config = dict(
    norm_eps=1e-06,
    optimizer='adam_atan2',
    lr_mult_qkv=0.7,
    max_grad_norm=1.0,
    warmup_steps=233,
    doc_mask=True,
    max_steps=11484,
)
MLP neurons of a small language model. Each row is named by its layer, matrix (up: input weights; down: output weights) and neuron, and shows model dimensions 112-175. Each number is 50 + 15 x the weight over its row's rms, rounded and kept within 0 to 99.
Before each neuron's rows, "fires on" lists the tokens most often at its 100 highest values on Wikipedia text that the model never trained on.

fires on: " en", "os", "frac", " Pro", "pro", "|"
L17.up753:38 56 75 32 54 52 69 64 54 53 44 68 57 35 60 48 76 38 58 50 57 36 38 57 27 26 54 72 67 45 64 43 60 44 51 55 84 64 70 46 65 61 40 41 41 25 72 35 79 39 64 56 50 47 43 73 56 66 44 21 65 47 48 72
L17.down753:63 62 51 61 34 42 64 40 38 52 53 73 65 44 57 30 44 40 36 45 59 41 45 43 47 65 60 65 55 54 85 45 37 47 55 63 64 54 58 71 42 51 47 73 29 40 42 49 45 27 43 42 38 53 56 32 96 59 64 42 40 82 56 48

fires on: ":", " –", " -", " for"
L9.up587:41 62 43 47 51 65 74 43 64 29 54 59 49 42 46 52 50 40 35 61 47 59 34 23 55 59 47 68 43 36 71 30 45 50 55 59 54 37 38 46 50 32 44 48 40 64 64 53 62 55 89 40 42 65 66 61 45 16 21 53 69 65 32 41
L9.down587:51 49 55 45 48 68 40 02 55 51 71 41 56 44 64 54 62 44 36 59 24 63 22 56 61 53 43 46 62 31 44 59 35 59 45 68 64 48 57 44 24 39 99 62 22 47 56 58 45 14 67 30 45 48 46 47 72 30 17 54 41 74 29 40

fires on: "/", "um", "ps", "up", "-", "ound"
L12.up530:61 55 52 82 65 51 58 66 36 32 56 55 47 40 50 54 45 37 42 45 94 17 46 59 47 40 56 71 37 21 58 42 55 16 49 45 65 30 55 43 65 59 32 55 72 72 48 52 43 67 54 70 67 62 62 59 55 59 52 34 62 42 41 48
L12.down530:41 50 35 48 36 68 30 00 63 18 73 46 43 41 42 63 63 62 64 34 65 67 63 42 41 84 44 29 44 43 47 49 42 48 41 79 28 53 23 56 58 45 08 43 53 35 68 79 69 56 57 54 42 29 40 48 46 54 58 36 62 57 59 49

fires on: "g", "ung", "ng", "ong", "ang", "uan"
L2.up519:30 68 53 41 64 51 53 41 60 22 66 63 32 17 48 37 74 34 57 51 79 74 59 35 34 37 70 52 85 47 51 70 51 23 46 40 52 41 41 66 52 74 48 50 35 41 54 37 43 50 60 47 19 56 46 53 61 68 32 43 48 38 67 30
L2.down519:38 71 66 76 42 13 41 68 67 55 42 43 29 51 28 40 59 32 42 45 48 59 42 44 61 35 50 40 67 65 40 58 53 70 43 35 55 50 19 46 60 50 70 65 33 58 47 60 63 45 56 35 54 58 27 62 50 36 87 75 38 46 84 24

fires on: " |", ":", " /", " ISBN", " &"
L4.up473:66 61 61 63 68 76 60 31 68 52 67 72 65 48 56 20 39 50 41 39 49 71 50 22 23 52 30 44 31 43 70 36 49 68 37 52 51 55 39 46 55 59 54 29 32 68 83 42 46 47 77 42 52 56 59 67 42 76 36 52 72 38 23 44
L4.down473:46 53 26 49 56 85 61 49 47 33 53 45 33 51 40 47 35 58 47 26 71 33 70 45 53 53 40 52 43 53 41 74 52 36 49 62 78 59 47 39 30 61 99 72 39 44 60 64 26 21 49 52 33 48 76 58 50 38 25 66 67 42 22 50

fires on: " and", " his", "s", "'", " of", " her"
L9.up57:43 51 37 32 36 56 33 58 49 52 35 53 32 05 51 48 35 73 49 60 61 31 61 49 67 30 53 84 41 48 60 39 70 68 51 46 42 43 66 46 52 38 42 67 36 63 53 14 44 48 51 37 41 79 69 55 03 38 21 48 57 61 65 66
L9.down57:27 45 56 55 41 99 34 48 55 44 31 64 61 45 71 37 33 36 56 65 35 50 28 40 57 46 47 35 42 60 41 47 56 72 63 58 43 61 78 42 69 54 81 68 55 39 47 74 49 53 26 67 33 53 57 41 48 45 59 76 40 66 71 53

fires on: " Ab", " coll", " Abb", " inn"
L3.up159:54 51 75 65 51 46 60 52 51 61 64 41 65 62 39 55 94 48 47 79 83 42 10 56 60 54 48 39 26 37 69 71 81 40 47 84 47 41 55 88 39 54 38 44 60 67 42 34 57 51 48 55 63 43 71 42 47 48 50 35 35 31 54 65
L3.down159:68 41 86 25 25 35 50 36 62 52 69 67 48 56 63 36 43 26 25 52 58 54 39 55 77 48 49 54 23 53 39 50 71 41 55 34 41 47 52 02 49 65 52 51 38 34 52 62 63 25 29 46 38 53 33 55 44 52 63 50 66 38 45 43

fires on: ";", "\n", ".", " in", "\"", " were"
L3.up399:43 48 36 64 43 95 49 57 80 73 50 68 42 31 62 73 50 49 39 41 63 64 04 03 42 23 46 69 40 55 68 69 46 39 56 55 64 46 39 42 49 58 50 59 53 27 99 29 76 41 63 49 74 56 47 54 34 43 64 40 43 36 45 48
L3.down399:54 09 44 70 47 31 56 59 26 38 38 33 44 64 27 50 60 72 56 58 53 66 75 57 42 65 71 43 43 30 38 59 44 38 58 62 24 55 53 63 19 39 45 58 35 87 00 62 32 54 49 49 72 29 46 29 80 21 28 37 58 81 73 38

fires on: " and", ")", ";", ".", " (", "ope"
L11.up626:44 44 50 74 50 62 76 27 53 57 35 42 19 51 58 47 37 54 58 51 64 67 53 21 35 45 71 80 40 40 73 47 41 61 38 63 75 37 51 59 37 71 52 63 50 46 59 48 43 52 35 69 59 62 51 69 86 46 52 51 61 34 19 72
L11.down626:46 75 52 45 32 41 47 58 53 25 38 41 57 48 44 83 28 31 63 48 49 45 58 59 46 35 34 29 38 40 33 26 53 71 56 61 33 27 47 21 28 50 99 39 52 47 45 64 66 55 46 28 47 47 26 51 33 67 35 55 62 21 78 50

fires on: " of", " to", " and", ":", " for"
L2.up537:27 59 52 60 59 60 48 34 36 26 61 72 23 42 49 75 32 30 19 33 52 58 26 39 59 48 61 61 40 21 52 35 33 52 78 63 42 55 56 89 39 30 46 43 21 74 48 26 55 60 55 47 57 67 59 60 40 33 41 58 54 57 30 63
L2.down537:82 23 39 57 28 49 50 63 54 35 32 60 58 42 54 42 41 64 53 76 40 73 60 67 23 11 45 40 53 53 33 61 34 52 35 57 47 78 54 62 55 82 75 54 67 73 45 54 36 46 48 57 36 30 49 43 47 60 19 51 49 88 40 45

fires on: " –", " —", ":", " Date", " Year"
L9.up302:29 60 44 51 70 63 80 42 66 28 61 64 71 50 56 32 63 60 42 49 61 54 34 25 56 55 41 56 62 55 73 32 56 48 67 55 53 39 49 61 67 19 45 61 48 63 78 35 82 44 35 28 61 49 67 66 35 46 48 44 75 73 41 69
L9.down302:42 36 44 54 52 53 71 36 58 36 48 57 62 54 42 41 58 43 29 40 28 54 69 57 57 60 24 56 77 11 36 77 27 55 69 53 35 43 29 36 52 63 50 56 84 52 52 40 42 16 55 31 43 37 62 43 63 45 42 44 37 84 48 42

fires on: " between", " from", " From", ":", "From", " by"
L2.up413:70 61 45 68 52 67 63 42 52 20 44 68 57 43 40 55 42 41 27 29 48 67 32 26 59 51 50 58 37 44 64 54 77 45 55 44 40 38 38 88 50 49 46 51 69 69 65 35 78 56 94 37 94 56 62 47 52 49 50 68 62 70 42 50
L2.down413:84 49 44 40 30 85 33 41 69 36 43 35 73 50 39 47 53 47 58 31 80 07 29 49 47 50 42 61 35 52 68 23 49 77 58 83 56 45 38 41 59 53 45 32 58 46 19 63 71 60 38 52 43 43 60 68 64 33 60 59 44 32 26 51

fires on: " as", " for", " with", "=", " int", " was"
L8.up756:48 39 62 47 56 57 67 57 45 63 49 25 30 27 65 72 82 45 54 15 90 44 61 29 57 63 44 55 56 49 26 41 63 45 55 64 39 39 45 51 32 24 46 57 52 51 74 31 82 45 44 58 48 66 41 42 29 21 31 51 48 45 39 37
L8.down756:67 50 52 41 42 48 53 57 40 46 39 63 62 52 25 87 49 39 24 73 46 49 37 57 46 62 52 51 50 72 94 73 46 49 57 33 33 73 29 57 74 33 47 54 41 56 57 51 44 51 50 76 38 52 68 43 36 46 35 78 37 63 45 58

fires on: "'", "rs", "rou", "ris", "ee"
L6.up559:64 62 38 42 86 63 78 52 32 40 44 60 25 34 37 67 49 27 12 61 46 49 56 49 44 60 42 36 64 26 60 35 53 50 39 42 35 55 71 57 46 59 48 37 63 68 47 54 43 61 47 17 59 57 61 23 27 62 62 21 57 49 46 44
L6.down559:67 59 57 66 45 81 72 42 52 36 65 41 65 37 61 53 36 61 20 73 63 58 57 57 60 58 14 61 46 26 41 36 25 87 36 33 69 38 57 38 29 62 29 60 47 72 35 44 33 56 19 49 38 62 44 38 55 52 69 40 57 62 31 38

fires on: " of", " for", " For"
L8.up688:49 57 40 51 51 57 36 53 50 28 70 38 29 37 40 54 46 44 73 99 34 42 57 34 49 40 71 45 23 41 36 43 47 61 24 79 18 31 63 64 42 38 43 77 61 52 50 55 64 73 44 36 48 74 61 44 48 44 27 58 63 59 40 60
L8.down688:58 51 27 33 41 68 31 23 49 28 60 55 58 51 63 58 56 38 44 71 42 59 35 30 22 54 43 48 59 46 43 24 29 60 49 41 71 20 67 52 47 36 60 48 66 29 41 86 52 41 66 44 43 48 49 43 48 46 25 64 46 36 49 57

fires on: "-", "D", "G", "T", "P"
L11.up695:58 45 56 60 45 54 54 52 48 30 29 54 74 64 52 49 31 48 64 74 55 17 50 42 46 38 53 39 63 21 72 45 70 30 32 61 66 52 58 44 42 49 38 82 52 38 57 55 55 59 48 58 31 45 57 51 65 50 51 47 68 56 50 52
L11.down695:92 24 53 69 35 76 41 73 46 56 67 37 67 35 49 50 50 50 69 85 29 71 61 67 40 56 32 56 63 35 47 35 40 55 39 45 38 31 20 67 55 58 78 44 63 59 42 60 68 51 50 37 48 38 42 77 39 50 55 65 38 40 44 40

fires on: " =", ":", " and", " –", " |"
L8.up737:34 59 31 58 60 56 80 44 72 63 86 83 52 38 54 25 43 35 42 44 57 49 20 29 62 55 46 61 38 45 64 37 48 50 49 51 55 42 58 54 51 49 49 40 56 59 81 60 56 50 77 48 44 71 70 59 34 19 43 50 50 59 17 64
L8.down737:38 49 33 58 29 74 51 40 74 38 33 33 53 07 54 51 42 31 28 73 57 41 63 42 83 47 32 50 57 41 31 35 37 41 59 87 66 69 57 51 47 78 99 58 45 36 33 30 35 33 61 47 70 47 57 55 45 31 44 44 53 79 81 22

fires on: ":", " to", " on", " of", "°", " for"
L11.up24:38 75 55 48 55 58 53 39 80 35 48 77 60 39 38 48 39 46 56 82 59 52 69 40 35 39 48 61 32 28 56 34 70 76 28 56 21 62 74 63 54 44 35 62 58 52 50 53 59 36 65 41 64 82 68 53 36 48 55 43 19 51 17 54
L11.down24:29 27 43 39 65 55 42 61 38 56 52 50 63 66 51 35 41 56 75 60 34 31 68 30 59 70 44 39 50 47 32 77 47 50 41 44 62 25 21 63 77 72 64 32 64 49 67 38 61 20 39 41 70 58 49 46 52 41 39 46 54 24 82 75

fires on: "-", "|", "enti"
L12.up529:58 46 57 45 30 61 68 46 53 55 49 65 40 44 47 22 42 78 68 52 52 47 36 32 52 57 32 75 61 49 64 45 67 66 29 83 69 49 54 57 61 77 24 16 60 44 70 69 64 44 39 50 44 31 74 86 56 56 49 16 28 48 35 77
L12.down529:53 49 44 78 31 17 66 65 09 12 43 57 43 51 58 54 52 44 28 32 71 53 42 49 39 50 58 82 52 34 64 54 60 34 50 46 59 42 64 61 36 28 46 58 54 53 59 71 39 37 54 53 41 26 10 40 49 62 51 51 63 60 74 59

fires on: " for", " first", " by", " For", " an"
L12.up601:34 48 54 29 23 60 58 48 46 43 55 53 48 26 31 97 56 65 82 79 71 75 32 20 46 27 52 55 22 30 38 34 58 45 51 87 48 43 42 60 49 36 45 56 47 37 62 67 60 55 74 46 50 54 60 48 65 35 37 42 37 71 37 40
L12.down601:49 28 13 35 31 40 45 29 85 20 62 24 61 60 49 47 55 40 37 67 52 44 38 48 42 49 53 47 68 66 70 32 27 79 50 47 49 39 68 28 71 56 88 57 51 51 59 70 62 68 39 54 48 67 27 47 54 17 11 54 60 61 27 47

fires on: "\n\n", ":", "\"", "-", "$"
L6.up184:62 68 50 24 49 64 63 55 50 72 63 48 51 57 50 65 43 77 23 44 43 47 26 57 43 49 70 55 36 65 54 23 57 21 54 74 21 56 61 63 19 22 39 54 27 38 40 28 80 49 63 35 57 76 52 53 32 65 15 58 50 73 44 47
L6.down184:64 56 77 55 56 86 41 37 39 39 74 67 57 67 37 53 53 42 87 48 24 66 28 55 56 71 58 32 36 83 34 72 63 56 61 43 41 70 54 61 67 68 40 56 49 60 63 32 49 49 56 73 46 99 33 46 47 45 30 49 53 55 38 52

fires on: " –", " an", " in", " by", ":", " under"
L12.up616:27 44 37 42 59 75 40 23 44 39 56 49 30 18 31 49 65 53 57 53 42 45 41 41 46 65 50 52 47 28 36 46 48 34 73 88 59 68 51 43 43 55 47 51 56 35 42 64 80 52 77 57 52 31 60 38 46 55 46 40 34 71 51 62
L12.down616:57 45 61 49 29 46 48 47 46 43 44 42 44 51 65 35 47 50 53 51 56 46 45 72 42 47 51 31 69 61 66 64 55 74 55 27 78 32 42 44 43 35 99 58 38 62 65 53 56 44 47 48 42 57 19 46 52 55 50 58 69 37 56 26

fires on: "'", " \"", " in", " like", " under", " mis"
L5.up729:56 54 71 59 44 43 44 53 33 66 71 42 53 34 59 65 68 67 57 83 54 70 45 43 46 35 66 94 53 47 60 25 36 66 32 76 33 59 39 46 51 62 44 86 39 65 44 43 53 41 62 59 36 55 45 48 35 42 47 27 38 54 38 24
L5.down729:69 52 55 52 60 41 49 55 43 62 46 22 52 35 98 33 38 47 69 73 68 36 31 46 65 42 36 40 62 39 42 74 72 63 37 66 25 68 41 60 71 52 39 27 53 64 47 53 45 59 37 85 29 47 34 68 46 55 45 46 46 56 55 29

fires on: ":", " for", " The", " and", " of"
L17.up703:46 39 57 76 19 68 67 45 46 67 69 48 34 37 58 40 45 53 38 65 48 60 64 39 35 59 23 51 28 25 46 41 48 46 15 79 37 29 31 57 42 29 49 53 39 37 79 39 35 39 57 32 48 60 74 68 20 27 63 23 28 65 54 43
L17.down703:27 52 43 46 65 74 63 26 39 49 62 60 16 26 24 49 28 46 54 62 57 77 45 40 44 47 35 70 44 33 31 50 54 68 56 75 67 38 45 45 51 74 99 43 47 42 51 50 45 47 70 37 52 56 32 52 35 13 26 39 26 34 53 63

fires on: " |", "|", "\n\n", ";", "\n"
L11.up274:44 49 84 40 57 85 91 54 18 56 56 67 45 40 68 37 58 62 26 58 49 70 29 41 56 39 70 76 45 55 63 31 70 44 54 57 52 47 73 55 68 32 47 26 73 40 61 50 86 57 71 43 47 42 54 73 57 38 75 36 61 44 37 45
L11.down274:65 56 52 36 23 91 45 43 54 48 63 70 53 35 82 62 45 52 52 56 53 46 39 67 64 65 62 52 64 63 58 50 43 43 51 32 29 56 47 24 12 59 18 73 62 44 64 82 29 36 63 37 37 42 43 37 54 50 48 74 23 29 60 50

fires on: ".", "S", "D", "P", "U", "H"
L6.up110:42 59 43 71 79 52 72 44 26 26 53 49 70 63 47 59 34 55 54 75 56 29 66 54 43 35 73 45 42 37 70 42 68 50 19 71 35 40 72 52 43 58 38 61 41 69 42 47 68 41 38 45 51 47 52 38 56 68 65 69 47 53 62 45
L6.down110:55 59 40 44 43 59 52 45 67 43 51 48 80 59 17 45 47 56 44 63 37 78 63 55 68 73 12 52 60 65 48 39 51 57 71 55 56 47 25 56 51 45 70 62 33 53 23 36 86 60 25 13 52 50 55 44 70 60 58 45 61 41 56 57

fires on: "\n", " |", "."
L4.up352:55 64 69 52 64 71 83 47 65 39 47 54 40 52 57 45 41 57 22 44 51 58 64 10 54 35 39 79 67 40 83 47 47 49 60 46 60 51 28 44 44 82 49 19 59 30 83 56 69 44 37 60 59 46 40 54 49 46 67 56 65 49 17 66
L4.down352:44 51 47 69 46 50 42 79 57 78 52 29 48 49 51 56 57 53 58 77 30 68 31 67 43 58 72 37 84 46 43 53 39 22 35 64 54 90 51 47 19 49 99 46 64 58 37 69 48 41 39 63 33 41 51 15 50 68 24 64 70 53 74 59

fires on: " /", " of", " in", " (", ":", " on"
L9.up521:37 74 46 33 82 72 55 52 35 73 42 33 57 30 24 27 66 36 67 67 44 50 74 43 26 46 49 67 55 68 35 70 60 71 79 72 53 28 59 33 24 40 38 66 61 55 60 75 77 41 39 73 43 72 75 35 33 53 60 48 35 60 52 48
L9.down521:30 20 74 41 39 51 62 21 39 69 57 63 47 70 44 55 56 55 63 36 53 61 68 50 54 25 24 75 64 57 41 41 39 40 70 40 55 44 27 51 75 78 75 36 69 33 37 34 11 57 61 69 43 54 41 45 51 66 37 53 42 46 29 62

fires on: " as", ",", " that", "\n\n", " \"", " but"
L8.up656:39 44 48 63 56 71 63 43 39 52 34 33 05 56 45 45 78 72 46 53 35 44 63 25 64 38 45 29 66 59 66 56 52 47 33 72 71 48 46 35 52 32 47 32 54 72 45 75 58 42 60 65 71 32 53 85 74 55 49 47 54 40 48 90
L8.down656:43 66 61 30 65 32 41 54 66 38 73 61 68 61 40 45 46 36 46 44 58 53 38 62 34 54 40 54 55 36 27 31 56 25 57 62 38 46 45 60 20 69 99 31 54 20 35 39 36 53 46 50 47 57 32 23 47 41 46 41 53 34 49 39

fires on: " from", " From", "From", " between"
L3.up339:54 52 57 67 43 55 60 34 30 38 43 66 38 56 32 61 52 39 32 42 59 56 31 42 28 49 82 33 33 29 58 58 62 23 69 63 54 53 59 73 50 50 45 53 61 77 59 41 76 58 77 21 47 60 64 27 62 26 65 50 67 57 46 55
L3.down339:69 63 55 50 47 78 51 37 60 65 47 75 40 60 50 26 56 43 35 43 56 41 40 25 58 49 10 45 32 79 54 41 50 59 55 77 72 52 37 64 42 61 60 33 33 58 53 56 57 25 62 34 58 59 66 69 76 58 36 36 40 58 40 39

fires on: " from", " of", " to", " at", ":"
L6.up657:40 74 39 43 56 72 33 45 72 75 63 71 34 59 46 49 51 40 30 49 75 54 40 23 37 30 56 27 26 46 42 68 66 43 49 89 51 55 45 64 53 42 41 49 54 50 62 43 75 40 43 38 63 64 66 71 38 51 59 40 31 43 58 60
L6.down657:36 63 57 49 46 49 50 56 49 67 78 73 77 47 19 57 45 44 51 48 88 34 82 37 64 53 39 61 42 85 63 64 65 26 45 51 42 37 15 42 45 41 31 71 67 62 43 56 55 32 27 45 69 36 53 33 62 38 49 40 38 42 41 40

fires on: " and", " Russia", "000", " the", " including", " his"
L5.up352:39 49 65 32 45 55 49 44 54 42 34 91 35 43 59 57 31 85 59 43 51 35 53 31 40 31 54 65 33 30 54 36 65 47 59 51 63 52 40 51 31 44 41 68 47 34 44 47 53 79 69 35 41 51 62 28 40 65 45 51 61 65 61 54
L5.down352:39 56 50 39 44 96 71 35 81 49 55 50 72 38 58 70 23 28 72 56 64 31 54 64 58 52 55 64 53 40 31 49 58 63 46 54 25 30 56 26 53 39 57 64 64 48 55 42 53 22 20 34 70 36 68 34 46 49 88 47 60 60 63 56

fires on: " det", " with", " Cam", " for", "es"
L8.up607:50 45 40 64 44 53 72 77 60 52 52 38 54 39 46 46 86 70 59 34 47 32 44 50 28 45 36 47 51 26 51 40 61 27 56 55 47 55 31 61 29 67 36 67 43 58 61 60 72 46 61 46 50 50 84 36 25 31 34 53 82 31 36 60
L8.down607:44 40 71 85 33 33 58 52 56 60 69 51 64 65 24 63 45 39 21 65 59 34 50 59 36 56 35 34 66 81 79 62 41 49 90 34 48 32 63 28 46 62 35 66 48 35 56 39 47 32 58 48 42 60 52 58 33 23 70 76 52 48 49 66

fires on: " for", " with", ":", " by"
L8.up592:55 26 63 24 32 74 49 43 47 33 68 32 46 36 34 31 43 73 51 81 58 51 44 62 49 46 59 39 40 59 54 45 40 60 36 57 41 48 69 71 59 41 43 67 55 25 49 34 66 71 93 45 61 61 55 34 65 43 42 61 36 47 39 27
L8.down592:48 44 46 62 42 36 41 54 71 40 50 51 82 60 30 50 49 34 27 47 36 39 36 73 36 30 42 37 63 55 71 60 36 49 51 48 37 71 47 47 59 52 61 30 67 45 60 51 60 46 64 55 41 51 64 51 39 55 42 53 41 48 40 54

fires on: "m", "i", "ng", "n", "g", "h"
L5.up336:58 68 46 52 40 52 70 39 55 26 54 28 49 34 59 61 63 56 52 51 98 62 23 49 51 48 54 65 61 45 42 58 66 35 32 41 39 32 71 63 43 61 39 84 44 76 49 45 43 60 74 47 49 45 62 34 54 51 48 54 52 48 59 38
L5.down336:44 57 50 74 28 01 22 48 34 32 45 45 36 48 51 33 46 41 61 37 71 57 47 46 31 31 27 47 72 48 46 62 78 53 43 37 41 55 84 72 54 54 46 68 41 63 57 64 36 47 52 36 57 52 40 40 27 49 31 63 45 37 66 34

fires on: ".", ")"
L17.up174:62 55 64 57 50 77 63 37 45 47 68 24 40 63 40 60 32 48 40 82 54 30 59 21 35 42 57 53 47 22 69 51 61 38 51 43 46 44 59 33 32 28 55 16 40 50 59 42 61 72 66 47 35 60 82 69 64 55 43 53 62 70 55 75
L17.down174:44 42 22 51 56 34 30 28 68 32 28 39 55 61 57 54 33 58 42 43 45 39 74 63 43 52 26 43 31 51 47 42 45 71 56 54 47 36 40 64 69 45 99 68 49 40 41 62 53 29 36 55 75 44 30 64 62 40 39 54 60 40 66 28

fires on: " st", " had", " cat", " sw", " co"
L2.up671:51 49 64 58 44 58 74 47 77 65 43 36 46 38 23 50 44 55 52 65 72 34 27 45 77 43 43 48 33 27 57 62 38 52 37 62 31 74 49 46 40 50 40 58 53 71 60 33 44 82 47 30 41 69 59 22 48 25 72 45 63 26 47 24
L2.down671:78 79 46 42 44 87 56 49 65 49 43 56 69 70 53 54 30 64 57 17 58 58 42 31 56 30 37 52 69 40 46 42 59 49 57 51 67 46 69 27 49 76 53 57 35 32 51 57 67 92 45 58 75 54 37 48 74 74 28 51 62 36 47 35

fires on: " of", " in", " /", ":"
L9.up261:26 78 48 24 80 54 57 48 44 68 77 40 53 40 33 50 71 39 53 62 32 39 57 33 47 25 53 75 31 41 54 80 55 64 46 48 35 34 68 38 36 31 42 46 74 72 69 55 67 63 53 45 70 55 66 55 28 52 56 39 34 49 40 71
L9.down261:55 48 56 09 42 73 50 41 22 78 70 64 46 54 36 46 38 41 62 43 50 40 73 44 50 46 25 49 44 59 39 58 60 13 54 62 35 66 29 54 38 77 57 33 58 46 63 63 67 49 79 31 61 36 70 38 29 32 21 51 45 51 60 64

fires on: " and", " with", "\n\n", " than", ";"
L8.up94:34 51 54 41 70 68 56 44 68 45 75 70 15 35 37 39 35 38 53 64 72 72 25 23 55 46 68 64 28 32 53 51 55 39 47 53 66 66 37 42 64 61 47 41 37 57 81 65 35 52 59 58 50 64 47 34 37 71 62 53 52 28 27 48
L8.down94:23 65 46 45 36 64 42 79 51 36 30 31 52 35 58 55 53 65 65 60 48 22 65 44 46 40 29 57 47 61 18 42 28 70 63 82 52 74 40 45 54 49 99 72 56 34 26 33 52 35 51 29 66 20 53 22 74 49 50 60 54 47 57 58

fires on: " This", " this", "\n\n", " to", "This", " that"
L8.up516:38 45 30 46 61 86 31 75 14 32 45 39 59 31 49 59 48 50 60 47 59 52 50 65 59 44 84 44 34 45 36 66 81 39 22 76 23 55 63 57 74 47 45 38 50 23 56 41 70 49 46 34 60 75 49 47 35 52 59 55 47 77 67 36
L8.down516:42 71 53 62 35 66 64 47 30 35 47 63 64 48 70 35 60 30 54 62 38 45 57 32 64 90 55 74 10 37 53 64 47 50 50 45 42 72 58 56 50 62 42 34 36 69 36 54 38 59 60 64 52 63 46 70 70 44 32 68 56 47 43 91

fires on: ",", " until", " but", " because"
L8.up417:28 32 58 64 82 48 51 43 69 41 49 45 34 48 55 46 63 62 46 64 54 60 61 27 49 54 47 61 29 65 39 41 44 46 60 66 55 46 66 56 41 43 44 45 31 40 49 39 77 54 41 65 70 42 58 42 52 86 55 59 59 60 66 67
L8.down417:22 52 62 55 25 50 52 45 56 54 49 55 43 33 54 43 75 23 38 56 65 45 62 42 37 67 37 40 49 42 49 52 27 74 29 78 76 36 48 50 35 70 99 38 59 44 36 63 47 38 52 34 44 51 38 45 72 29 46 60 38 30 09 60

fires on: "-", "–", " of"
L11.up678:49 65 58 53 46 54 66 45 74 68 56 39 44 38 38 44 50 51 45 49 62 37 41 19 73 51 42 76 39 39 74 61 75 26 29 87 29 67 66 47 55 59 35 35 41 45 89 64 80 35 58 50 76 61 90 55 50 58 27 14 49 39 30 56
L11.down678:30 43 35 54 46 55 61 89 62 59 31 76 58 47 42 45 65 54 24 56 45 47 56 20 65 43 39 62 43 48 77 65 55 33 57 55 44 51 51 64 35 36 26 37 41 36 43 43 28 31 33 44 51 27 31 81 39 29 33 64 48 56 56 61

fires on: " in", " for", " of", ","
L8.up507:48 52 61 27 36 68 56 55 44 56 68 58 33 46 37 61 45 38 29 57 40 41 54 21 66 41 56 56 58 46 79 54 47 47 34 61 38 48 60 47 52 44 37 42 43 45 87 45 60 44 33 46 36 68 59 52 51 41 67 39 52 73 42 60
L8.down507:57 54 64 58 41 68 69 64 48 51 36 42 61 43 23 29 41 39 41 64 53 46 46 51 46 52 28 52 38 64 39 66 63 33 52 60 30 45 68 54 58 82 78 36 58 68 43 78 41 48 46 39 57 52 59 63 28 43 45 63 31 69 51 42

fires on: " |", "=", " 1", "\n\n", ":"
L13.up438:55 75 37 68 45 66 77 69 46 60 70 47 58 54 71 75 48 45 40 35 53 57 09 56 75 54 51 64 27 51 41 55 44 52 36 66 35 63 50 44 47 18 35 45 51 67 57 56 67 67 71 51 37 64 62 51 68 28 38 58 48 36 46 43
L13.down438:42 61 41 46 36 77 54 47 51 53 67 86 51 51 68 69 40 57 80 41 28 59 41 48 61 36 59 45 31 53 54 42 48 33 45 44 46 35 45 42 58 49 12 28 80 42 53 47 44 58 38 59 22 83 38 56 55 28 48 50 35 44 39 64

fires on: " under", " post", " cons", " vi", " mis", " pre"
L4.up642:51 55 58 41 71 63 67 33 42 50 55 47 45 20 57 28 60 77 55 76 65 66 51 29 37 47 46 77 66 62 61 36 51 68 37 95 40 21 59 65 58 24 43 53 77 41 53 47 40 67 42 36 57 36 59 24 51 65 53 27 35 47 68 50
L4.down642:63 43 42 60 65 36 37 64 31 52 49 38 44 68 57 40 46 57 73 58 59 32 33 54 47 61 44 46 64 46 47 60 41 73 36 81 36 64 42 56 71 59 06 54 89 38 53 49 45 29 44 53 42 62 62 16 32 46 59 41 52 49 59 38